Weights of a small transformer language model.
Training: a variant of Adam for these matrices, 707M tokens.
MLP neurons of a small language model. Each row is named by its layer, matrix (gate and up: input weights; down: output weights) and neuron, and shows model dimensions 48-143. Each number is 128 + 24 x the weight over its row's rms, rounded and kept within 0 to 255. Numbers have three digits each. A neuron's up and down rows have the sign that makes its largest values positive.
A block is one neuron, or neurons of one layer that tend to fire together. Before each block is what it responds to, as a language model described it from the Wikipedia text at the highest values.

Description: Prenominal modifier completions
L9.gate1126:131141089100132114177117159158079133136137110102116139156108145124120152143136130171177087108160119119134107134147126153111122115108124139115134084122152152137158139136144126132172156138132154111144099092083169113125118176132126187117143156095165133095170110133112138161118123170167104111
L9.up1126:135116100120152109099164081117104135188140127158148136132124173095166115109124134090109106115143106115107143113129128131125124097148167152138098139101125107144091120130144125121147143158127128162147090093138123166109104110114113118158109130172147121108171120164141145115135152140116139113
L9.down1126:124150121143143143121159113151081136158131130132145118126124137133115098142152110127112140129162101141084163111093160138115156121124134163164126072118118109146123120136119134100118121132130097136131138076101118142142121136174103174151150117148159179114146124137107135131133110132163126122

Description: Determiner before rank word
L11.gate46:082159097119122123118108162152125119174111106114119112136139100176110141136119091098115121195127121126117153103137157134104180131147091160136119096141143121158157156112100118120139130109140148112091116142144168145128126151140115120132081132159144121116133118131147185116118111126128161107
L11.up46:076141120113119121124135090125116123167086106118132138114126124179161111175151065071086086130153141096116142096112128121138129149119154157128121128127153094095101141146090176114095092107140124093102102124148122178105119111098145123098107139114108147144123177139147112136118134121150118137
L11.down46:136125169117125175123152134107137116125115169084213133135148149124116096091152128123121121104177062170131137137139151111125129093135158105101127170096085130075138115122114148142111111137129160150165171085121120129121105171155111141158157098091115136129111123151125094104129148123166132141
L11.gate612:125174187106105134157111147149113118132138118126091116122129116128154113168083134124102121157113100140132154115165131123153148103138111139098159117117134129119108158114155110108108151105117155128136127110121157109148129121119123168133104133120173148094127110095142139120112172094116170131
L11.up612:131110119146127135127125150128120096142128168095077065147100143102128104124107169120142152130154139124104118164126112121108117156137118133145142144129141135099089145155192118143125093098084152134159090089156129120150117142144125122154135127110100116123098088161134086111134146100124136101
L11.down612:144158115104126070164162137162083169106097108123125158109150160106122119156140100146124120120183120158094156138129128137143133089106100125120111158100076109130099070129156176164136120114109147157138137135132105155136117143119159112147129097113112126067150123112115142121098160164142114141
L11.gate1026:146133160190126109123093096132091205169107157078111109138085076133135163072124148146129127140132080120108107106149174101130178107134114156123114139129128128148117119151190149130154122115086120089074097119143128126131173132122150130091136127132151136139128102085154158142126126092175101096
L11.up1026:128126084119103098133149095087085089141092101146144128137100123155093119122114091162153155107114109117117170132106132155123101153125114108107156115141162144120129158130135088144138108106118120164151142165100140105152107129091129136098135115133135158105147150166119112118160163081117159117
L11.down1026:134119110116160113194134137146142097123121128160129160130129183174125139143096154119116146150077120135170115149116116129127125133093094139143123120153122148173114098130100137140142158114123076077110156122119154110139120120146184165119064180140153143102130112107143162110147178157163113124
L11.gate1127:116112129076112105106119119129090093142163106086099122134130099165098134120139120142138148177044087093136161134118153121101124107153128142164179137154108157156169118113183118119127150105122115147123108126117161126131105156137161129114090141134124162161144112136123123137143118123115140108
L11.up1127:126180173102169152147119160117096139129130091142101134099119141083061163068116135136146131091133117107149123159173131151094102110140105131123116115109140134122135120132117139118134154144134128127153141073152138112112127175140107125127126125142136136186142150185139106165107153134110138118
L11.down1127:120139138089130130158147104136102080105142123097129124156123127159080171141097124135143113131107136111156139145093167112127134151115113164126171089131139172115127128094122122153113133125099158125155118072093144103150123052120141170109114130107104171100143161119088132099127134159124119151

Description: Military unit word-pieces
L11.gate43:092068116095146150114118114142116101127150096137152169137098122127159140064112118107094137127135095151137124155140107140113147113107128150121114120073151188172103133130102143133133088159128090179110123111159142126095144146165093121111095128098114138058122112116110155152062133128154139139
L11.up43:189127120137138116090143107144122160143110119159116143100177087139121151144114146131120110150163186167138142133098164112179116138160158136143123123108106121149134160113106155126141120107140155130097122128099122106137117118087100144151139122164105105109147135104109153107119149156130101076
L11.down43:157130177141091110123138115130139124125115127089123123110134087116052133168120118105163110124138141100119149162107128123127157149113156146121116136110088087117140099119157169092123155128129106117153134088106131118153125179149143123119113126124135148128110128138153113147136123151116125108
L11.gate481:123076066094095075106145174107143107120123152109095128131127100128102120149112134126124128109139090146140091151122141110123140108106149150141098096135092062143138153117137177131133107160150100080126118140112146135158116078118114123103102102130133130127107130128112138103128097149121155147
L11.up481:142103121157164182109128104109155139156115113140147153186077128084117141124100084099124123123125141100134119105147109101145090137135141122120151154139126156111162147137125110132154142127188144154150120156152129108132152114130134133150156169097104103118137145129141145122101098116095132108
L11.down481:099163138139104074106141151123122116084086151150101079121150108117099077147142107117134117131123111117121134134079175095157110123142172131105139165117100135156106105121110104182079126087115123105121202126115119093142095132110121151138174118115166138137134099101171135106159131087115113156
L11.gate557:116125122099155121116118136166102118104157119155111194147109135127104171153144185154110117131123138145104110149103172130132143125110144138129133139129132164156139146108139188098095135119133104128057123076148153123113125125127145099116114122141135127111150103154152127140086149125145100153
L11.up557:138135127128123131110104094140116100125126120117122125162127110113147116171134124150117138134065173178146136105130094141157130065123148126127133132113101096126128086129158129109130162071153145116140140106129130100172122139116111127161113163117145150141119111146146157186110113145114178204
L11.down557:104100153147147074140144122159127115116116135153153155152133090140146134130120130135097110137142113076126141135138094111107128082098155137118124103142173071152103160114117102149082165088121154121169117100107164153088120087106128105122115121101105115096125136136105113134123106096123102157
L11.gate902:123121119111134118120125138071126147174125114134096142126123107105146157117118175140120136084151104130108158142123143102089154117161138147179097124124112154138095110105132120142131133164136110169104162112102115157110111157145159130144115150133094124105158068145131119100108111120142114144
L11.up902:135090128116121144130140124181125134147159115106104083129103112091125076148130138132139141118103124112112187148121167133146151153118137144112096105108124097123130149091102115116132073143135096133107162109123106136130081166149122171120125179165140141086105142111125131166152168096136092126
L11.down902:114096131116115147100151135096161099129102124137093129142091102155140136154142097154153119158107152138103149105145131120149146096136109139115164127162145205097177098128166085083137105098139124139110156112127091139137135107125174131116117132130102129141123131118188149129129045104108099098

Description: Subject slot before verb
L12.gate173:166169120123097162115096149165148122189131143130081094114138091100130123117181083131155127121131119152112133083184108091118123115157152091110105125121102105116141123165107089107152140146104187098098126126086136130150068140114127098144124146133143140127148107149141142157128149147115135121
L12.up173:128136128124117132113081150125120135131164196097108139139120138147148150129157175097137132110090128122129101201139102157168128131144123104151179157085105099118117133137132132125161146135150121105130099093145157114128157133108139147113115170118088117145121131093103106130101100148175155152
L12.down173:141129112153116136153123082153079142132163095113118081143156110113095115133101161178118125116124085155110097129137122094136096102129164115164153077113127116135119125118198110132097151123139162104093125163124114121138091158109119111105143155126131087122114131123141109141115121101102125112
L12.gate359:138155140064083120135105156147117116135154143128137120145116121101137119088144134118149149143165135128099139166118123149166107112124116104143182090102125116140123142154146153156092159198109135084124085076115111143107105117137101082127095096130144128095116178117100125149115127169107120092
L12.up359:079128109109097184099138140158159156106148120142102133100133116115119176138121139200112062133149112131159146135152094116124126111150145142138154116119135162129114149176129094098152095123134138147117138164135115140158116135151142164154071078161132109139172081122117126096126159172140137142
L12.down359:148084123135136105120162100152117122110081141175143104120107136154155166168159103146119122098143109134127125109143117136137130150140159110069141098146147097097142108162149132159121160110174120153147102098132078102155076128108105141133165154099111110098083109117109103089125137138115164135
L12.gate650:126135131155099133109133124140146160148121128176091127163142148142105098067119166107143092111149139115106121121136140161132131076097145078113119123120120139138197165140103152128117078094126106120088119144094128122157138101119138133094143129144161136152109084142130171111108105151098164145
L12.up650:150152121129106142160127114137144142121131124129099088161172161116105113127086112106151136090095162146123141140160119154137089122114088044132112103138150148126180165132110108157100122112159149078114145117175102164099101128109148133145135151130155112123119151119140104157113141144115169128
L12.down650:151154090127126138148081137173100122123121145125113110138092119163152141155113132105148087112118114127124144145142117134113129130121145199151119133114117127166102051142151118155144108132142103117105165105123137159160171164135120154108115121100121057151126155126127133124178118098163143132
L12.gate1059:104143119102085133091131159126101158092172119143116124175097140120085091134156177134148106112172080126107123149154135108122098095108132125152119125116138078108137150161157125125145126165115103126121096149089129139193149102147129154106096120140146128160151149143142139177168119108137108094
L12.up1059:136093137144131132119107125198129152121084125139154107153141112114171112077096160076173126145144074120139079124130115151137156111125137129123116127136111106116175140116165115141134149118119089159162097106136121098085122111093113116135094108109099087105108147150144132115126124098112126116
L12.down1059:119128153131126136126117120101109158106143161186148148114140117120099081136156152162086129147101103103127136126143107143102127117114141142127142139133098168126130128149142124154080103112104122121139111084126159126091137187149079117098109139103143102160130104130159117132135104109105132110

Description: Possessive and modifier endings
L9.gate490:094140088140112162116105080096122146092115127130091125152115128090150131117132124139162090129117107148122104143141128154141109129163097169118089117094111145148147215112129114112177079145125133138065143103087142083142088110111105129154081139190147147096126134145112143126097096148133142143
L9.up490:137156134128132117134116093121137124095140129138085096167163109138110108162136088165148132156107163177139152121123136095152091154137117165149152153084134122124127121124142137158157115137094174111108061114108139165147124164110123163115076139164138154127093089097138124107119093164136132100
L9.down490:097135173121128125123111163123150100101158148159157093107143104126087096122142107115157111130112121159146160110126124106152135107111094136140146131111123121093125105131128167148092129111100160124131080128154142162118112128131100131150095143106115183161118122110111129117081133140131118108

Description: Passive participle beginnings
L12.gate63:127136122105133117097116163160143117144159155114151160138076107113142114139141179124070145101051115139129125119109179152130097152115130156126163145114126114163102098134127110148101108160144101124097178130147108130131136143134153136124130126094147129157104133124125102184140135134124124205
L12.up63:163149155077088145101103151151115113121137138130103178125116106170113087127168133111119117129111183134121118132116148170141126133060121157128100148144120115126124159142169164099156100134091123072117147124095130117112153147136133134121113140137119139136082154128137140097120091152184148147
L12.down63:124121113133111138149135113104155128096139173084145125134083155103089148144146121113161126168128106117147129116144160138146085133094128133165141124109154111104117176139133171127121170139159115152125113127121140109118106120101142156129122075144119136136139101148114099110129095124117095109
L12.gate802:136146149135107156105101124115155119121088120119116151114119160087102100117133161106105122071110153120156124107134107108152111090085144119120106137129152124142144136154115148097144116118129178098148149113088128142166147116125132156102120169147119137183113075141107108097139116135097169139
L12.up802:081148101174144166132141127127102114146096134115119170129146128123121164091148130120143123118129124113118156115124157145124126128125128142152126120119134117088112129140109129102161083159099105111128140098141151162118125151139157138131086113153128171162128112107132116112099158147151144102
L12.down802:096133116149120146179123153127112143121098119114139102116120083125069141121132146056104153133111128149140123116117126135122119148120139130174091152103129161112150115119122135139118108109110120090116158111136118106123200160156160140124149157096102121151093089163126144129124154122112123092
L12.gate1024:117143084146088145127112148121115102139153102093151164153087121122106137110143117147123141163143149153105105124127169129164167147130130118116147114182124113140154111149179143126127123160103112115108133140106140100124126107142111125125169089094154118146118118120105089112097157104142093114
L12.up1024:137101120125130103099092112158106128134143106138122101110122094135116116112096151173095162088113107089097131127127119144148148167082128153103151126145118123144163113112155139153147145122124146132124147177127123149100134125152113128114092093107074114121144150124098153146094112147112126146
L12.down1024:163132128117118142176110094145114141133166147130104126139147165102137157111126141131112093093089130172146132094130087165123132141155128090163157148092082130130154128112130157141145161147121147141120136132109141172117099144127124115092126128159129087156126180153141141122114123137149149121
L12.gate1121:101119131158160139142112115148105135113155166086109130124128152140136113135153142166095111101081098085110148123114096099127152124098101168157123120143075118152132131164173127125082108138109136087153102081140093077119135130113111124125092120087124140157145118170075130131104104120136143129
L12.up1121:121140096117134120135112127124134165112125098126122120135150119130142082165112124100092134093099152125143138172132110148137143115168124119083156178150155131103079142100137164123158139117128138117162108160100115159155171151100115120160144098116092157121083115103107157151124139143160127144
L12.down1121:080106159112140124134089132122120122114193140126152126135133109147123118145120107123102089158149154152124128150192153152096109110150117143119144099117176120093114161131134117101105116148114116181191152154150165154113154134123145089128118135130145139124135103122122158164170119167107143133

Description: Possessive 's and linking prepositions
L11.gate225:097177099134118124099115124126135167076140153140157132122164149126169157136100116138131113094087093101110124121108142106163139143119137126099114119153132101145126174181082139123124133137115127116111080123158139126113130099131149154124123102134160118140110136120081128129095115137104160107
L11.up225:161153101140156159136088142169113150109110158142137120156106113096129112098101099126147112155096157104184140094149175117123151111113142206124124104136073095096121118110130152086146123141148151142123053126116147100109134140170084084126098134102146175139116135092103155140116140172134095102
L11.down225:095108088138136105140138111126146165147126158156140140128107071109124103093124147098143102087138072100156141126124112120138105148098152131104128133153162172119106196140140115111126167137152122125111097143120102123161095108100128137147120139133123138134129143131139137120149145100087131143
L11.gate1087:138147113116114147131081072130138099100157160137111141163139124133085139127160148162168116113112128117143110131124171183148117117103069154118103113090102109108122097123145113089090128068153095134111129105125123116114156161111085088142136123141199134119110127166095123131114166095129149148
L11.up1087:116122120116117157117116130123133150086138130133122096115106123163126115143137158127155099181148129134105109075083197144178147140130120186125099100094093142126139138111097125134169144135135171146076138142113144141116132135108136125121114122119136136125112113148150155167133157114167125123
L11.down1087:113125194128142128141110164084112107135131113162142159141097112066156092113173088115094089128144101113076155130131114146077093105115128144132166141132124142104107117163183135151126113152108135137118135086088136090142146142126093109077121135132150158107135116112150130171051122115115128111
L11.gate1171:109097112091142148142122133148133133122125166087113123117091100159123124102110168133163112117153134072147122101164130154144153082134126094112125114142110126104122161150132132100114126147088146107133089140120132146134121141107143151142096141150168141155149114099109126131112149096145125116
L11.up1171:099126114143162121106131110144105178138156193103136123165111099154122123126135153158161097133124099116151181136126118109141109122134144154113146139097082132134117117133063136128129119126142087127092157112128106100082148080089144114113119145138121110137071090131120154117146143135089149131
L11.down1171:113118123144140075105119143141088161111163155142141142126099062125127106079165166116136143127155112142102137182191144136135115153136143111097135096143115119066092218147131136130098118129073137121126132150086138086106117098134103143091122075155114128138108103081156156170083138126117127111
L11.gate1205:135113151162126194131126112140130126108125168121097125170172106111145091160144103140152141158129111113163107138138131145157099149146088134102105120112110133117139210137112130114121141102143148141113107136122138128126120125132100132139150106086141147078143141126115111185070099080086107098
L11.up1205:115082136096092161119110171154112154132087124121107113161120079102122120145130120190143098103117127161078158142104141110092206140138149156119097137078096100109126130134158132137129118128112187150137144119142099118102094105120135143113093145147148122115115143144101110115124163139140140091
L11.down1205:134122143096151129084125133097114141121095122162114103119134139156150108099121138130119147164169118154108095115160147112131134143095120127109126133064106164084143148137119138122154118092141149159070098099141100171146110153132112145120137152128129163107123136146111187150110093152096122158

Description: Mid-word fragments, esp. "ri"
L12.gate300:131149156125092129146127151175096127163086117120095126132133071150106092112104146145111111091132089090127151108108141138090175089113128123126165103135158080132120076085122138139118087137133125155113166108099107159142154117108144127102132132142162133136133109144101124124140077109129103111
L12.up300:165120113157133127140082104104146151113105145104107134150176113134136114131130106124125138077096126135154122117151138124184154124142096141186111146104124160052152130097136153134087183114142125125143146086142100111147150143129154104130136160152139134154101114126133141138139112116172113133
L12.down300:117126081125107101172134112143155099137087117144131177139047178114161120170162107156166127146112128127099182094111137138131148102118113165101121127169118105127114119166091129084153143091135144182125143064137116143113136111128097166147125083137139097138131133101115141114134113110109127102
L12.gate341:143130151111136150128114119138163146137139121148078155103121161120119129097177135106143097096094130163153150156153116119145143147127086120122142118141141137122147108117142135126092153092124110100126141182144166151137106180176181147112131174136156132105104081113117136128078111131082160142
L12.up341:130148145129109098177164129121124128198102091083163166103115116118116098139131110101110118147131110140142098164132102108103092125141126171103107110141188085084121083101131109114079157086112170127135144111125122166135146119134155098112113118131150129110113116107124145138149088146132147166
L12.down341:147138127100126107108125108125139148130090137145116112110110149167172099130145118103140122157195121108170149146101098100130141136098141148149139088146136156105125155132137151118179148184153130100138107130139123180137147177124123134140111169131106106138117131133175128151124120164136153113
L12.gate661:140159111105092144163127113144135108149134115117087167129159122132100109132145130146113120098083126117131123080161121116113135105113129142071162110129157109163102122099149131123177118130128119124081116129090113146099145148140120201123089127135118125104106118147142136112160103123121129120
L12.up661:115143139098103126159120077168109158100128150136106137122139131177125141095100140114159150153098142116116084180159188095104137091134115138105175140114128130157125133125148134098176153095110113129159112170104111117168105150138130124143106135156099126127093146153157125136159140110122156114
L12.down661:159134125120151115105148147190116129149133146094110153158079119142145087151136127127083123140141110145092140118111106176102103123127147121081131142113124123119142094142168140148103104110143136156175153081137146139106128128185145146186130146165139095120094174113130122141115150137151167126
L12.gate704:101137109119174112116152086168117108157120123108095132142149134111143152138122081114159137116121104109137118116119151109103127141121098123136139103142138104174121128110160098117112116097095129156146129087121140135130140173117136153124106162157136144112102125151131132075150143163117116130
L12.up704:135151080118130062151129136144117108131144096130119080125188140168140096143139123132101086164119124120080149153131170144112140101154111137114127119134174139161161160104111114146126120121157127150151112108124089145156094138129141128111129127168142108130104110136137125124171126129120125156
L12.down704:115123123101148098170130140119163150129109162130091164179099157100117123125097088145121086141132107126150118113120089103113146153126118182139133150107118136133150135146155162126111133105131110163161109127113122165122159071133127161145114131123181156128129103065080098114141085154143104110

Description: Military unit word completions
L9.gate273:125130121127169141127136138090129126127104155149137135123143124077106131128130119119097135120077142092132203134126147147169152127146150097142152116111143193141155188108155143133139142119123105127082119104153113114125150144126155125150163120098167154138137169101134165143103117152136109138
L9.up273:183104163159150127128111142148107128100125113155147111158123112102132172158141118134122145142123120079128130112160119142135144124163185172118139154087087134168150151125142118111119133159141167182114156143108127080149105135090118155122098145129110114130120130101158138154133109083138111163
L9.down273:154138112132119138157097119149178101148113082070139095149126180097122139127098126073170131100128073082154123169189099138151138133087137111125138110130140155129126131090126170140097140155121155133078111147069128142148087169120151151128136160067151124095129125141150138162117121088149133124

Description: Word-initial split fragments
L9.gate525:123135121109122136115130113118170150120161162133145097099184151120101169150172104145140141140141125070178106103121113135134112124112099108160167110121152152121104125096099113141120119133096122128124103136140121175153110126153184127121107154153134139120121145085138129151110122139147122103
L9.up525:120123152104126148096157099064136105166138113159141113114088084132145148124110127127129088133135149180148201127134138146107136129159114107136144154120122106163142139095124081117140125131133145119145103106119098132129151114150134137123131137064144135115160085127138118144138102120144128154
L9.down525:107120123105122140140148139108122142162106090099137160113128138082086144118145117114188127121115172115116126133177102106124140149126105118107162148123141133112100101111101106110089102124141133184118127156191099156132104125141135081125130124125105110107111100137088098102128121163159146114

Description: Noun-modifier completions
L12.gate461:123149107108106120154115168129144155125173093100094153131165164132060069144148142169151088141142114125111137090162121100131133147085099144130117155096111124162097108106146136107140138145137138157107142143107120118137092127156145173105127136091101115147128088170151115130141073131133125111
L12.up461:155131118159095139154112100119152129083120119078136188120123153117154143147135121117106094079105133136098105094145114154113130110105128147181145130086139151105162106143106177121121132121137152083092128132128109144165127153143162104141127116111128135136122117114104176092117120168153127126
L12.down461:124136120156142166109105138153117156147151148131077149156119143132068127105116105134137101127124108124143164113104135127157115137112126128071148139093129129117132126091157117108156114155145125111142125104151131138127115122166138102085155094105139147127144177125131133136129101123149097125
L12.gate542:132104136141171152159148113074157158122192112111137159158125150141102117132121141094119122123116138127113105143180142166165105143119115102107158146134125148112145132115147117134093169137108156116104114105149150130156116162115075154183103141156142153105139102118114127130066138082130155140
L12.up542:119134145132145106135141134155060169102160156089127152135081100143138116161065147157090104158150100113119128129141125121152097106158138144144141137139138134136115152145135122141117153139158132147127123108100124146109116100116102155149156095123091181148107159150092157129100139142130100106
L12.down542:145127124103153099143144172136121126149124109103134138145132163139129163156099091103157128163105085117142115131100159095146121157134152162150127070141138133163187083149127146131120097160135161129132122107064143153124130129181127121143122106072065055124119183113085139136123170168120135125
L12.gate1001:142127147091135127111096111187172151133134153145139130121127137156157186101106117112118121152133109151146084139117088123124138133149090106150093152182133130144126127157123149138169169134142137098146118115096150114136130145104145128115097118091136103149122095161150118185090138125159150137
L12.up1001:141134147083146120123129141080118148147118071143162129100136163119147126106154170113118107128095125118133123145145157104090156141122137175107135122137159142127136087146136115136137121181127136146116116140152146126144178138130093149065102139129091134086113096139171132106124089126110102099
L12.down1001:110120137121131106129130179150123107121092114144109107119083159125111135130109101136083188139125132116131153133163114137129120119130145118138198140132136116097125144138123129169121152133122147119128075129092114147124144122109147195146141120130130138130114112138103112124100102149149118165
L12.gate1026:142143126128125119082120089143118153093145141152088089136113111149123124141164157154151094128090105106100119139113151106186166147128108125115075144125129135133150140145157185132154108159100164126083129099133074099114087144086134103128106103161097143090110090104098113140109140170131127158
L12.up1026:171124136088196079115158123085165075136122101143107143148146124149114154099107155133132132163121152151081128098121136140195131140120118163118111171126150105106115124144142145107173147107127149121098161141133077095184139141089074152124120173094147160074140134109143139147131123138138091127
L12.down1026:150113136153112136071155100183132093145141059138135143101143134140113087153114107130134126128128120152200164151151159123148118117119146139135130127110143121091134128108112153123139055112129144116158101106126165089076113087144148121130103145100096155126127129073115111149122118145101166141